From a checkpoint of a small transformer trained on Wikipedia.
Size: width 192, 2 heads of 96, vocabulary 4096, 6M parameters.
Architecture: rotary positions, untied embeddings.
Training: 133M tokens, 4065 steps.
MLP neurons of a small language model. Each row is named by its layer, matrix (gate and up: input weights; down: output weights) and neuron, and shows model dimensions 0-127. Each number is 128 + 24 x the weight over its row's rms, rounded and kept within 0 to 255. Numbers have three digits each. A neuron's up and down rows have the sign that makes its largest values positive.
After each neuron's rows, "fires in" lists the words (lower case) most often at its 100 highest values on Wikipedia text that the model never trained on. A number after a token or word is its count.

L2.gate37:155155153143125138160121142123135146126169156133173121155105129132121116157153122085131108138130179152130140086087099169114125132109105132124145134102141169117120087123158117146130142129088112094126139103129111099121157151119139170141117155140171150121115151095086121158110186133144164089118166145147108104150109116090106072109110120158110095125136130124147129131132133166168103106151
L2.up37:125189132159112161126105114136119136130168144146182133118152148137133117148112162113141105149123173140110125130125094120133147130093170162140119109107127115145145128179148139145117114149048095086082135160118090153137135109121120146140154158098165117120136154096082123151097127143140188120147157078113129112145101144087120101126095104103110096147143139150140146141128138136116122110137
L2.down37:162154158148106174138092119113113160151146125156186117115126167142106099132146166124116127122125125104143109091139098139122113132094141109153104126163123141141130122127172111109125107160130062106137159118166115095125134138155152124123146134134149089085178165132149188149102137132131149164144151114126094111169110176100138093175135162126128136157153102134164124134118147151122076120133
fires in: "had" 63

L2.gate186:132120154117091112163120120131110155135102128107139155123159070120139141100168172138118114150071117129197145106130093177114129141134146133134136146129120112092149130107091125105117111106156133131090124155140108155169137098111140130144141147125158099142104121140114090132104110110108111094096116104130119070067150144113135109122151121113098090129148115139172132139132105082127144104135
L2.up186:143096155145100136126114107172139114135173126107157161092110107127108161142175137146120106129112045129152124134153169146096089115133129083121129122127132131135147118089099144091133115107161121141098111172135130130161100115142123129101139135116134131131096115115123119124130094128137116089124095118114132082159139167091144102124156112159089119131155147119175125160157160134136143172135
L2.down186:150134153142101124083127068135124146136090121087140138137129120143153156135125101140174134155167103071134169109103108134118154136119188089136192151150147117154095141137139156077107108128146129117132144112148093137102111133102123131115117111121144179100102127111141141080097082147100123099124083125087138124120098120163144168112107116101161130125100087115091156115109124149147104125100
fires in: "of" 48, "most" 7, "has" 6, "many" 4, "other" 4, "more" 4

L2.gate356:120110162127118139153107132118133131132132106143152130164161078122160133118173085166126106120102108155149158136142152118121154136127174126145112091064145153117100172109121145123120140122145110114156158154153131131116147150140113117107140107121111105123109101143120122137109129135107157147161119141119086117174092104102142147135139138136145105135180159149162104118141097112122148161152
L2.up356:124112163117115143142092116115142140115123097169155137142177106122141103131184093117172139134118131152166148078149136123107121113111131140160096102131132161094103137142136152090147106114127099137192155135153138121106120154168120116128125119172150089108076129149139133106134100144096124115125170078151110141134124081088129089109152126145113096182158130099129103100147107124091117141144
L2.down356:145108164101107148131116130118109121098137102149140134143148110115132071159130130134173102162152122130119121109135090114092100159134184125110135127125113151110065097115137114124108127124114103166100135159111107134102141100145122119108143146162122102113098170127117101098154120146150132132154138159185158122107102120116127117136164167125091153125126165130077102102127141128108129149138
fires in: "after" 52, "until" 24, "during" 8, "before" 7

L2.gate488:124151130111126145113159164131127138151121116098138137112134098081128132173072124152127130182150120099149137139120143148145167142119092172140074107139125076129104143138141127119128144131165147146156143114134155154095151089103096147120125153131169122127112155138084128136102130146150119097133153121123125113162153130108144093118163140089154077150119155106105089106120152144092146126134
L2.up488:081103171124133111143091122123140138162143115123142086120113099119162106193122160134102125152140117117126124155130133106097108139139156096129131141113133115130142135130166087115130121127153099127130117155074088179130097188119117092108156107063105099122162073121114102120104129111168103157152139102156101098113141154111152125134125151098124113108158085134144132142124124132156142184113
L2.down488:135110130119154145126087126144118147085122122105112097112153125116141107162108164150185135130139142098093135163116128142101145152136110119113131108131170147135127094183175115115130145105187124172108123157102128161131125116146112142140129112115127107151143125151083129097113187097153112105130126077175067120144189157113149094133186086105138099139121166103100101134087139137124141143113
fires in: "born" 25, "career" 13, "life" 10, "1942" 8, "1948" 5, "1947" 5

L2.gate390:161132142150106164078102136113171099142093089115143138144152114140120167161176115163124135102094129148136099103087162150095139126083120150121145095137184125160100134133143131133082116112132131122107102154192136128110167165110111135112142166150091106108137160129098124116139118165094149076137152143170125126099101117110136137176153150102125141161105132141140103132138131122127132139114
L2.up390:149130143138099117065143142089140103129092141164148131119187148124155112142125142135147122155085157121153084164110136120095185168128113151106148107112103097113088127135135179130118155133129082140157091109155124141108162107142123181125089143164156134147168137105091125136127119130141174088134099078114120105122169103144154120119133128136140151140104112102126135178133144119145131131118
L2.down390:152075148126127100111172095122127140166129164184128112120146115155160158132119148160109096115117150107155114110165135145123116152151124133107150096132101102094131103134139112126112146147141096170141108092154156124114136098120135208120154134139132124117109163091094105132113111110152167135126108095126129104111149144148097097122119128157154143126092175102111158113095106109114118124107
fires in: "had" 31, "to" 17, "with" 9, "despite" 6, "by" 6, "alongside" 5

L7.gate152:091100131118081082117164114137131083142158125105071118146130092146121130150118150135124111129157135138144166154104141059093107141131164126089131179140117115090152110106062116117140153117126138138121116139111100140133137176150147121090151087143115155119069125134129123126120144126127150105123113132157142145095136103140094136129063138128108187172146129075120147093140150166119132090155
L7.up152:164130124083105136096133128152139119111134125112179161135124116152114092124125122123112108105126111100140127120102122152138119188180125077166138173076132165116130156122100086140161125116139136128115145086090139103166120189114128165144134121162119154120093120152118124122121112097111139118136081151140151122095118082117154137113101135145139130111131171136161115100088149115100156160149
L7.down152:109162129095150117090137135102104127076114148162101115124130090149101139084120119110130081133132100135101087130140047149155108135111168098145097108141122153093097151131132151140129141118130137129142097085098121131191134143138117119122124102136123134144122108131128120117117095108107086106097124136129157100119117083163146143116070150119155071123062119119134098130101152088109136146130
fires in: "it" 46, "that" 41, "what" 10

L7.gate443:138156141158114154124095140124102137129153173105095164107109120076148161110127124102172119118145153168124125113128159138124091142144156135092111147086114144117139110121174133183109128088114121130132129087155077179104114123105136100123119118127149173134085121132159103156113106152094140152106175103137161173145124134126133134131114145115135148119159122155128161147099169132090106123114
L7.up443:102164114130100121104147106130085127109088090113124142147102115115141125139121128096157152125128099094120167099147184105109129107133148135119107127135144168130140156184083124160094121124148138130101132152083091142133120123098128102124091114127138109125144167148142115114107116154166134126133157089107088146117079134118136159136102145138112136094164087178117133130122165144134159142110
L7.down443:160142132116123111110130160155125099130143113144120163135142129128121121114153109142088123116154137158093070130136113143103118153124138119139137162112127132128120109129150107090183145099198111089137090107152106135137132112130093071129105111128132147099103184138125148141136094114141153118144138104087111156148159118119110158145127126111156106123114124147141151115095113126106115091154
fires in: "a" 52, "one" 9

L3.gate357:112099146161098121142088115152161089122085116110142152079121093124136135127122151164159154145117106116149126102103133147142120137162136134118080161128142044155105075094143111095123125145124153137110104131115156159128083105158157112108179101159126097110138121091169115111120105094136148112117117123134152127145139122116103176150128181117140125141130106136125107073113157145147127188153
L3.up357:130097127124126110106128158123186140115123133125150142124121108160131134124151113099098149157174102108113114114096128142163147124131112109101129158169115100112136159120141106149104152110136127102094095131123154129120122113187139110136142084171131163087090156159117168137146121101133116135119147049128109104119096148132140152102151170137118169132129182146096145132115129156111127158135
L3.down357:082105153127130120124073179111173097136077156136159138104157112123104144140133115162063154149113076138132140077107129127147134138162162105089123151154159106095145094141130107136122109100115144137121127118134119142125124117080113146150140153152098105140123130166149112111131150079138117095129082108182110126113088130166154143107132125128104136105117141183126087126122127097112185134143
fires in: "of" 14, "following" 10, "are" 9, "killed" 7, "featured" 7, "local" 7

L7.gate156:108145142106115162103128111141138177093152123107122160143205131141178147147108137127201140112122121148154148115109141096147113147117163111078128083106154146126076103102131133119124148132166125120166119136121106132143106153125108161106113153167087138140081113170101072108093123108137139117101158088129131146118095130150143131121107116097128110112061117130160131123137078160106128143116
L7.up156:165147123119114159171097157093139151119141120123161125115155118117153102102174085128192120129105135156147160107130124130121151098154088106123115085074156162128111146145140166095118135101133125100131143150146123125114131134146113106137125143146149145134085124155164090096101126128128111140104142121139112163159158130118136140165110123067153113105115088117153160110121155132141100138145
L7.down156:144099122104091159140078146112155135113147129134115114133144143146118106102109142136144147176127142198108137110176106117131130130107149137117141071135134124127130113170134146138134081127145137115110150196123145139134146141125135123153129090138119149150111133158108094088159102113154164126205102134142128115119174126120088119156112157123100137126185101151063106125118134168132123120134
fires in: "on" 39, "of" 8, "3" 5, "1" 4

L2.gate147:105172081071115125113077128096126148148169128138147121125133120139084168127132086095106159119129101106097117146150111129168123156104126127111115112142135126104107098130109129118115119171172126110094108120118112180127147111106097166154111134103137113148133131163138122146087142168107095182158180129114119095101147128109132141120107101125126121127123157139138123158126103161099124097148
L2.up147:142126104119142097138125139143100137123159068144142132141156089157121139111112112113151133159120106105117118161165094154084110131136131136135079079124103171129119144144125116167133151145132135112134132136109088153118138166082105125119096143128154162121130185102162122126130141170105129168116127155120114123140190101112157092138145136146110121087094145133156126106124085127080122148182
L2.down147:145116151101173115176118125105120130148107097158106156086133093115105114123122108102122123135108123130156130169140153153117108103148126147141142115128144115117155185113082092107163164104120124140160160159149100151108113131087097112098096131112157094155114152098141136092143120126146124149122143146141164086116147120138160146143133138112165099147152146143152163120158092104097088156175
fires in: "team" 27, "votes" 12, "player" 11, "side" 9, "route" 6, "goal" 5

L7.gate237:167148118121114131159126142124091139150115128113134074150122122107101138111140147128152110129095098183089133101070093131137166102115138146097095130128137114080121103122142126170101090135140115072143164121145119115098161138187133111106159133162090135131114117126158094107142107157120184098097158112128108129131126116092124114130121125136137162139099073106074152121162161121126161107146
L7.up237:115114133093133135137098088134161146133091167193121097113158099138088086104169129114139137119122127133149136101148145120139143098149125143136092153151119104159103139119144151145150135113126096129127112132147112168110147126119116164139143139154095137124084119132124120096133101186103168120093117142152125108178162114170133105130150174155152102141071092094120146118126105124127142135100
L7.down237:121105139155126159101110115071153121105111096091156110120159095124112113138117084126128144146156139168073074116119140121140121124144152160079136068086146110151121130102128117133120112144098156188125129150118103178112106154112130191141108106141107138140147130107129142089069176135141135139125116098098096105133127137161134159096128107116118091136113124151140111110148151117139115118120
fires in: "of" 28, "only" 22

L2.gate213:150108180159119140153135131137120136144082142108165118090132113118153142166152171153157162150153132146115136139156127134116162124147150137128135116142138125151068095110104181136175161124092168147085142133164144142156127179134114104119133167129059132105164140116144093133155109126120136148130122129095130102148145098095074118122152165145081186109156094150149148137135129144099181143125
L2.up213:142112150168138109126107149104101131146107157118175130128121159124103139175158152099168159159131118130139125157131082160061134146133128126111145102141127121140068132100129192155152079103174143146077099120159094140112134141115130119125141141160137149155130120179109129158151098091136136117161112123137135099108115098116137115121155128160099155119147112102122149110114128115105151146111
L2.down213:147105121083111090135100121116096131084121122089147155139089115135120135106135172129145053073086162120141144128135156163131126098083125137157120130137134128119164113131161110126134147138131129138124122162147113147143112133142201170136167126117102144149118148108109128140094111139125145155116122126070129148162127171132120168118093147078146114119096154112138070095100095085135125092114
fires in: "has" 57, "have" 28, "is" 8

L2.gate304:100145113128098075127125124106108126133120139158143140075137143091131171109094082141109114141115121123120116123106093095165110155128120159090140113114139153078141104125134157108145125109133101085155170125156111136120094072138150128088108083112088115145140114099128141121128163144124106156119132096151132133103142147097121067092088121102144141165137161149082136124081157132133129127133
L2.up304:115157111133158072092126133119104097101115103160138142108142074124133134124091083131077143093136112130101146148107113142116104166091163135127136136113101131119129133125065124089140055123129083103146174118132116075170162110099142118099115125140125122105142126089110140112138114123086129144138132106113102126155150112090112121152114100131122141143138129133132156107123130125148134142083
L2.down304:151124159152154126119119118159141094154115129151147145091132133116089136116134053137110136128107105132088102174125129151137111156122145146144112084125090131085089132156093127098158145101110112129139144176142101114167109109147161125130093116146111128102139149072097126140137177120142165107139139117130135129101141165119099083154161136102164133145154169134116114135129115137145123115124
fires in: "united" 58, "football" 10, "swedish" 4

L2.gate421:110124097088081092109153094133119096087144092137151101174119120132117140134154129140122122125114100153154150114137138126114145134151156178092157175138109126132106190138167099100150113138117113122150104143101139107141121150125120112148205126095125127136116146123126081121072114130108091103172132155118124161161136127125091108129148115148122155123097138144102115161145108118106133102160
L2.up421:116098113090122133123150107144137093113148124149116093151156156138112114108150141125128070101112131178116125148161157100112124147126135159122139182123121126114105186126159071099132094146100111148133102099103127150094154145102154114130150093135097107109131172120168081088086124123121131106135137160120138138119137139145158114100134068093141178145112161114128105176126130126125134068139
L2.down421:150108134091093108143149091109103086092142144106127136160143109131077139084125156128133084128123139117113138157175107112116163149159157159177135155122120122149183164166175100131138120140081067140144133117110133138132146127117166118118152122097137184121150140109134104128097132167135149129129122112111154158121122144110101149167108123137138138132107140105128082132109123111130178095133
fires in: "would" 42, "could" 21, "can" 13, "may" 11, "also" 4

L2.gate363:165156156175087111091089180104124116147136129125154153122147127121095099104149063085119087083099089103152125128154135179143146177129133131079127131145111152142082104135093103158135162095170144102086159147054114127129127180132135131140150125141111099146141101113123110141152111121154115130111131155129134119150155138107106147119074108164075109116085132093133117117128153129125120118137
L2.up363:116112154101123122103127124160138114107123129125137182128139098139125106155127122184123137129150151072148136130080109125131156124130140118178095114134133130130106108153124144151103112127078152129179152125116126122116129149110100096132120123118131137100143105102103123158115155139132140113129127119162106147143130123089140151152117156101173152138145128125131124080132103144077158115112
L2.down363:106142105128111151130136075133116123152154156115122122149098128121138149159104092149137128126122063098170114113162116104159089135161115071121104111093123127150105122148115151117122096087123110123139131133150124108158127153182185153084151107150136109108126094141142159089121100176117166103138114111099141119120143129149178152110114127129120127103148086124125114119167105143171118158126
fires in: "it" 95, "this" 4

L7.gate381:147089141072134113107150099100128140075127139150124099130115130119146144137111118116148166087115134122102134135182140105149130122144084089132128088110123103086125114126124154160119135128183109148105180136100145101085124088116067142180135094143103126139106145149133085126142151104169090140132135100129120130134105116147132111090157149135095176110094105109115120089143116135108125112127
L7.up381:134130129161149090180185128137149075122083152119114141135110126094145129081115130086129118122103131173097134168159104085092141142133115138150105159133178139131106142124114165116160155080165168117137147108120117097148135106108120089113076135123103147166128122176095125112100126138124109115129139102132120121168125135124131111143104107111133122127093117151121111105149104112123173102149
L7.down381:159139140121166137144166103103129114073143187113159157094145158135088152135109153112149080102185120169076096130130119112173130109122141120129110127133102132107141122132140132128138106115142156097136125126109114117107129117138131133126098140160142106122148105168094151133113149139137144153137091118093127125106127158148118114160129130142090130128109090131125137120159152157074156159130
fires in: "in" 49, "of" 19, "by" 5

L3.gate66:130124127095126133106167112127140134128154119123136136149154136120174163091151160093144119129107102144126147169113140108122128099164159121120130144154120133140111096177089118178122089138138111129132123165105104135132121112152152156108150089113128140144142162105164133143109134163114114105137139100114088112106159145151126168092123139125130096117155113128125134090115139095136182148193
L3.up66:134120131098110135107142117113086156143098118132141108145151157126160171128138151108117094124121109093101106143085124068118151096157160135120145131185118109107111114175105117118099102171145115079093096148073115128122122110125126123121128089110114193120092142101132093157182134126098083148153132114144149122112139131158113138110119113151159096140130122148093173117127165147126153160165
L3.down66:127126134111130122113113142140092132147115074167140145132130157101134155134118143103138115104078107134146163122136147120103106123132137153143156133182093163115144110108135147157145098140100101086096115135117138111154136123116149131144171132079107144162118096113118147168112111167103121078129110149145080098115082134139113134092137142140124140103124169124097101173107142097136126160173
fires in: "name" 19, "role" 8, "cultural" 7, "list" 7, "site" 7, "number" 6

L2.gate265:129124111125141125127129125127120157134160145135114125142107141109113156080073129152134102134127116100153162103140094118142139086135080159110178100121148123113102151099174113127152155137164142094124183105140147105162171145149124147207103149178126118130115134101131126160106114162163088096141116140156102106126099167143119128111133127141166101155175142094101164116139098119148157120122
L2.up265:128133064116169104154134107123132139169137142134119117117114087081132135100106141080124159138149102116121133132136108159119129141131142156168095088144121126134124108092150124138146122094094128130143148092138116120154135095096125128150122109120136098102129148147120157128132134128140111140125122073134100139142162156131113106105174115151124132143166158079123169163101094100111127129138
L2.down265:120151107114168137149091115113101146147082167141120108106150104128126141106131122116145162091132125190145131132132106144156137128116136126088114132149164141137139154093121127164130139114087131066129109160186119119156118155118123127168117105087125103120137130144167158127152104117117142124125096137136086098149126135144093148119140107181115127126124127097164119161103093121095108135149
fires in: "station" 13, "series" 13, "show" 12, "company" 9, "program" 9, "competition" 5

L2.gate195:110130166119130147145169135136164118130082120118110144133128118124143131120104168105121141144149099128155118141086132141145172142103139165151146115145123078129135092080135106105097111146131130134148134098111089106158076132109120121139154112137170149073113133123112149138101115147154081115100144126106116126177077052141144113123129148157146112122141119115143125146148135152118115125184
L2.up195:125119159126151126096130166087100109163128098154181159139111155161085094164147076119155157159071152140115130092152125162173175144126166108090179148138122092125139100113114130146108120117136112113082126120150099139103119128136182129131121166096145141156141108133077086156134142118097129132130142112113106081111081125111130134100109134127113127129144125131163131165104154131137154143128
L2.down195:097137114145170109092085141110142110157155074105170104104148119104098151105153106129171145118120132078132125086164144139120125163114153142077089092114118117093115152126120211135169151143146119141127124165119110152143161122148133113131142112107110118134152145168108114163111123150130137105140146121143140116066096149122132124118130137107124140108083103136105136125116102087126134150121
fires in: "had" 36, "preceded" 9, "succeeded" 7, "wrote" 5, "lived" 5, "during" 5

L7.gate122:105128091158168102147150182142131129072138117141094109134153107145110135155147101170160132142131139098134111103127100131129159156136165123170110087163150127120112142092120098104163143153136136135136161122139133135114163163124120105097179135134087112097171122160150128113097085133122096125105129129132093176099123150119091153105109157118151151110149117114150151101083078121113136143147
L7.up122:096127137148111158124115172152110085131153143129156107147141111116163094137120094116081150123115135100079145122124113146134151181138128166137117138137117132159091145126160126099114116109112175160130130134144117132146103141136130111111115159134138053142108140115107132163101113141145115138156119094141110077102083111162123120123168134141104110136126137098126151084130111121111090133120
L7.down122:149149156114079098115145092138157131100107145113099141113172101100110147121151141131151159105123138117132137131112120110114118131127115133085117119077136134128133090133110112117138105119114133123121112132150152144125143084109127160099097096155131105152097124115103146108170178164091160160100158127119065149144131163088158093097138093113098085106149085149145149137114147156138106156097
fires in: "to" 55, "of" 14

L2.gate120:182158173091138117107123145132133126115118125102115148137133122119090126157160080128086140076150122155140131149111111178087133121111120154122129067133126129127172172102104126133130112162138119117084128107128094125108151165158091158140119171101131100099100151145142140123106103110091146142172140157158138117150146090133176084153142137100105102165158159118142083161146126125164175123128
L2.up120:166165199148114103128145141151155128103142095115114162151149141097135112142141134144098114115124133126152118149131126151091134069136117137117122088144114125144140163132145123173130142162146107103117167138117149125132123165153100158145126170140137098116091105102127160106101138107131152120120139160178060095174134114122132083159170139100113093160161162118162117163135133124170143105146
L2.down120:092112139137139096111112117113142189142110137117134146130113115112122105125124135157172125174113113144113125125140140126108126133088100149138186156162073118126143136136089107160107180156103101124104133121157081127142150137121091156118135160135145159150134109177120119162083106104150153113096145148125099102174107115114112114154140165133149098141125106085132119098148108109134096109137
fires in: "not" 29, "often" 14, "directed" 5, "initially" 4, "originally" 4

L2.gate382:123114144102119091122121135117120148137129095112139151119141125149136177102168074082149153116111099100116145090113112144138155130138137157166097093132164133130106144099108144106125163129112123111109103123109138125140106125108129133131132122173095125099106115095104143130113176138136075117147141126190135117081127090147107103178119155107107122149143168124143154118111098159139133144130
L2.up382:150115125093151121145088139115148136113131124122140160107179150139140159113146085122105151116127110099110142149127116152155153120104148122164058092081136151061170122103146173123080148119155097129144121100145134124096131142122130131155101121149109106124093138100160127099150149160149092118174087124132127156068136079127076088182109140112095160109152151114140128091127133143163144152149
L2.down382:124136092080100127177119138074114095212128134137126102151132151145117128171146057115128162152111102139069134124103126085132113141070136113139094118122111170110147125149115146150108145113103135124132156110098113169131138126100148105155152130165134093159142127138143146090134145138174109131138126132110100140094115114126088153177142143122148158142141157155126126101130127143142095135126
fires in: "united" 47, "government" 10

L2.gate428:099146150147077120116105158101173128108115170137161136160156145161116164054117115163126116136107138153121167136126115167118132119147166110120106130176121105134136141167163101165128090119121135129112092158133139095170094107144127137082145129144116105115120134129127161151079136142148144095118091135125147117150075111118164118082123099106143115147117138088108170120132136158127122129160
L2.up428:146143104186062116140116149113135124121126152125149154160124126099115155099108139135139143135107153139167112118137111128090095106137127100100115135164113150149137115169144120136147143134147141119131132205128148121175131132167093121105176143156092103140154188098127132131117140145096148166124109120141134135134103138131179148106125096093158126113126180101109121091128132154104147151113
L2.down428:101151123136151095139115151094142144164120173145151114127108152102179156091083129119117150137122085092111107128124153156175104139109164140117113088124109090084084183151123121110116108143122130132134103136117136107120113131145124163113127135142127137129173090153157119110133169132142153111077120126104107159133093079130149105115142180096180135106157146077110068099152159116146144123153
fires in: "number" 27, "each" 7, "listing" 5, "list" 5, "versions" 5, "multiple" 5

L2.gate3:170169081115128133116136142159142106148108091128139135090095094138107147141128138150143130139125146079106117152146185085144194126084061113125136123102108093125098136168163121136122176124122117162135099123137139134074114142093099147112087143129112144143159092120116145151123148122103104151129097134102163131169150143113097143088127137171181132108143123142118097120083121138153134138100
L2.up3:109131111125135130122164097129122174100138119115104108142122117094151118126156099112155119150117111128158118150127193100168150102161113137090120112091141138098132123121142067167125149109126158113145131118156144127080084129196173129117123074095129138152123144150096138132133107096125101148105147117107140142153161120141159147152112139118139113110141111159125124087116134124118148141123
L2.down3:150149093119110080128158144170146150129142111168131106129079149106121106102129148137156113109105143119145094135137159102178162121147089176119140108090142120114087144167138112116102138077137152096160163118147150147121092112157141131147149141129168149099144143135135136126137122126118101145133138094134110176162142152127150117163166142125153106101137128147119054108106113115139114146132
fires in: "high" 27, "light" 9, "low" 9, "opening" 7, "half" 6, "open" 5

L3.gate501:114156123098142120150147118131127073087156087118137097134163105146104135091147134126176144093129132150099143069125135114102130121109153149123109127111141113121171123149085124156113104120104122122094116096129114135157112143107095160112156131100075062111131118148164143125154090131112121161101129107168095110112110135100104130157125105133143137150113140142151122136139100109143134150130
L3.up501:101134138136152159102140111132138103119123098146135120137157144115107113114104134097135145151110106143104094102133148109128103106087123138114145079101139144081165159120105137111178102155187103130108160122126135153132135137151147133169099093132108090134115101093098141131106122162093129145113098101150094135123148129119091146154141155153132159197134146132173134123121113093180182138140
L3.down501:102114111147130112139135126131099126145156088142132130111104117148134116168097142088117127136144137086093094136143136092127119161127125132144170134126118160100117136085142098118152135128161114130143136121095154145122127116141137167130117074162150124167126136119144145090069096158112070108177092110123187129128098135132122164106155142139165126131121112165104094117106146159119074098121
fires in: "by" 22, "and" 6, "over" 6, "enemy" 6, "into" 5, "is" 5

L2.gate178:150142137071158101137125119096138134182116160083134140132129112155163164121077124112083125106130097138109122129124142150103128155129144149120115136168141169098104137142131109141163097160134109166105145135132094100089129141130105145153157134128153102130128162134100144104165137183117101148149138153108125147133099135118119146179197137097113103126122108150174119152155209149123154168087
L2.up178:110127144077152105130106144069106166148102082077106083129103107119153137138108132139171133129147151108100111120144105117111138104144126143095153068117142157165130118136112134142131108129189095139125120178102152142117166144086127108160099170123167170123141163110111096106124149149080123123138153105119107159127141158111122097083125119165065146144145133154156146124128180099132173119137
L2.down178:104125109116105127145140116120152149132091135098102135129074124100132133113139082123140126122108159137090088100151154153128135108122121169146152093144097136132127071152091141143156107125165118174115171169102148117164157116104129104148131102148167089109167167118146083127132109119093139122142121104178162136123144105085167133115140124125095137119161200133153152147123134140116153148105
fires in: "according" 18, "life" 16, "military" 6, "due" 6, "born" 4

L3.gate136:100103129154137137112111073137106105131165120109111127146155132147112135120127176150154094111145088132097150107118139155089108125146193130131155091135121142147154132149126164138179131132117156129153132143125146127098124182121124105172155139090086108173120171079139109136097109095147148158163116126128175073145096136168088167136126133124142091122103122142096149108138100115155107110117
L3.up136:088139157114116176098122092129122137077140129107106112089155167149117121108122151154130095145124125153089122126152158163131136142107166097104169129142165105133160108164143142109158107125119175100140112154119111128124120147129119138163100107102113104184120119135105123125112107129143143166157126127163152075079122113120117150128142157138145142159104125121123199096111111126148097144077
L3.down136:136106119109106112160155120096113108154104139123145170135121097110127111171136155108142106116127120083099110107183106106099161172106123159139144131145072139113126132134136134122105130178104139091137091113154123071110096106117101140110118101160111139108154163131110152143119110159127115104108139156131153167105126133166127128091122130145162123127105101094126129114161156112104142152108
fires in: "at" 15, "from" 13, "was" 12, "has" 7, "is" 7, "his" 6

L2.gate344:095160126130086130164134117132126119083129094119138147134093126074125122103165140119153132137138152132092116129138088098108156140161111085128147131160156137108126151133139142167115157129145127164105116116092166124082114143132144081124114131117135088111119145090152081085123112158090123146135106120131134113094153095154090138104132067148142097135118127104132111127118121168147144114149
L2.up344:114134110088082081143140117123116132120112129131072101138076131100101158127127122136123137103119130107120135129124133129098162159104103149115130142149104150194088141143154130182158183173070140140116155126105149132108107151137118101110143152170163169139074155095143120091132150146102126123127138108160139122092140152127078138136183145153130103133138136108143086156161122125108108080116
L2.down344:112153163143136115137152133154081134099147132165138130112151135073112157130115129114136105099118150124072134111133127094114131175152133097129178162170143124155128162144159122124148124117108129179127127142106118131126126129108107114101124139134140119040151145142110057143114117124148128097151136124127090133136145120141106121147117160155145152137121100124106153158144122073144154130143
fires in: "can" 30, "would" 30, "could" 22, "may" 11

L3.gate492:129146139131145120138113135118136081156165142090140113105132169123132156143142150171107120146109111125112132124121109097138140126088098098088129120085173130098123116117130155150117111149142123119135089046136121116155133126132140158149114170166118115158138147114107130115112164123134139115167170118086170101178151147130123100122080113141182124147124129092107111123155117119125126117127
L3.up492:102120126132125166124146127052130135121102114071129089119109137129141128144130158150130131110122115134111163110135155143127135151142098124142137103151175142134100177147119160142114143117160127106166150123140187174179117096106148131106125156130128150167136163098161139179112161049145128098091153147150139090157144189133087150118136094132159137158137103125139148112153125115131108138156
L3.down492:146090127175148165170138135112127152111117097098120109165132149111137135156101098138095148139131119100112126109124158137091115120160101125163118128158163158134071136084143108106113141133123145195160126146149152142158149109139090107098129158139173105138150141169138134171112160128097094137135112150109101123169121141106110143125101137098162156103170101136088142127151077102126129155127
fires in: "up" 21, "out" 18, "together" 13, "off" 8, "alongside" 7, "along" 6

L2.gate43:154099114187128127119090154156146138122125097136126128111149126109181163065080167101086142139135114101157125099071066104097131127135099124103125168101142132141102137137172135133143109132123107109144144129123128106107111086155152093148119139111151126122120089106154110141115154142141137111142148121154100133138145132134133117095117126087143119139152120112154089146129190146168095152148
L2.up43:147117105158129103112130151111134142153143083137170160118153096197136154158177096112141141144111136106110111149151109083124136140110079112112124117110101150135099131111139127154129120139145102127096135179145119156113098168127110109164134092058101147102082102149150159122095127136137095156125100108131138109140148114088127109107129150131145087160116149149169091110103138126123127098108
L2.down43:110099181122131113157140122105155117175170082121144105147167165148139172120123135147124073175089098120117098128141082149101112136107158126146107148139129136167073154092138113132128137086159135153097126194128117070121171113116106105124151097077124144124133111134147152122091096160138106126088134150124146106145103110150127143114127142127134132155088132142110107107149122128119072091114
fires in: "united" 24, "greek" 12, "japanese" 9, "russian" 9, "russia" 5, "german" 5

L2.gate419:124129094108118108141125094128136152147137104136137095150174110113108122136119093142083121126124068137149103151123140096157144130130091143134115127162105159155168106136137090160125108163120102094089101137100112151128124125156070138128130164165137143128141122114130122115138136062147143159135106131141135119163159146146136166119079153129100105124168193105164119159131124127158125114126
L2.up419:092091125105134119156128113125115163137147115144117099155133113132092101166130106179100128129178120122127109140098153125156161116149066147122113143173085130092127122136128101154098136126122110134062073130100105123092125110154114148143142162138130164129139138118126089163145116120122122117081120120115110130101123146137122135107119159107136087075154181105134079117123139085143137129167
L2.down419:137095149145141108142121129128123157110129135129140105169119121092140133171161084187157141118152130200192141138112113098152114111127100125126115108124138151055093121141137112157124154139149127134112131148123115134165152094147060130145146123141132135122110126126119145159113114086089113144149140134186129148148182155106157139097108121126138095138135130128125118108110134062131123116150
fires in: "not" 48, "noted" 8, "notre" 8, "often" 6, "well" 5, "just" 4

L2.gate113:144133120076086084126096115126137118076189136125164125108165138089136108103132091161150075116094144145124151116121142136122152111166173140117143146120112143132141144148119134150131111130094109130111110116133119114105132149092117130117140139141103110095136138130138119083141124094112159152103163152163123152077062138105098142112078114137125136138155204161143125128142118106173110078169
L2.up113:157144102092098083139163124083121172109120137147138138113135110107151162106074101135111110137135107132164172127122127105100180127172129124110155131139112148098108167112097107145130119123109086083133107135108108157081123155127162120113144158175131129105079138147162112132128147104156101137121141130090124159089118138089128095079172100122130144127167151128166127191106151091116126108156
L2.down113:142142102102127068136138146120124121054156110186121117134178092083134127149122143151195164137084151176155126122145080139125138098093157141099148117115146115142145117112140111168175099192100146130142125128121131124120158159121155148120144136133150125133118121153120095125098103127128130138155134091154102121131145140109130104133117149132168131105167160155147130116083151132142159115150
fires in: "can" 27, "were" 14, "may" 8, "seen" 5, "was" 4, "could" 4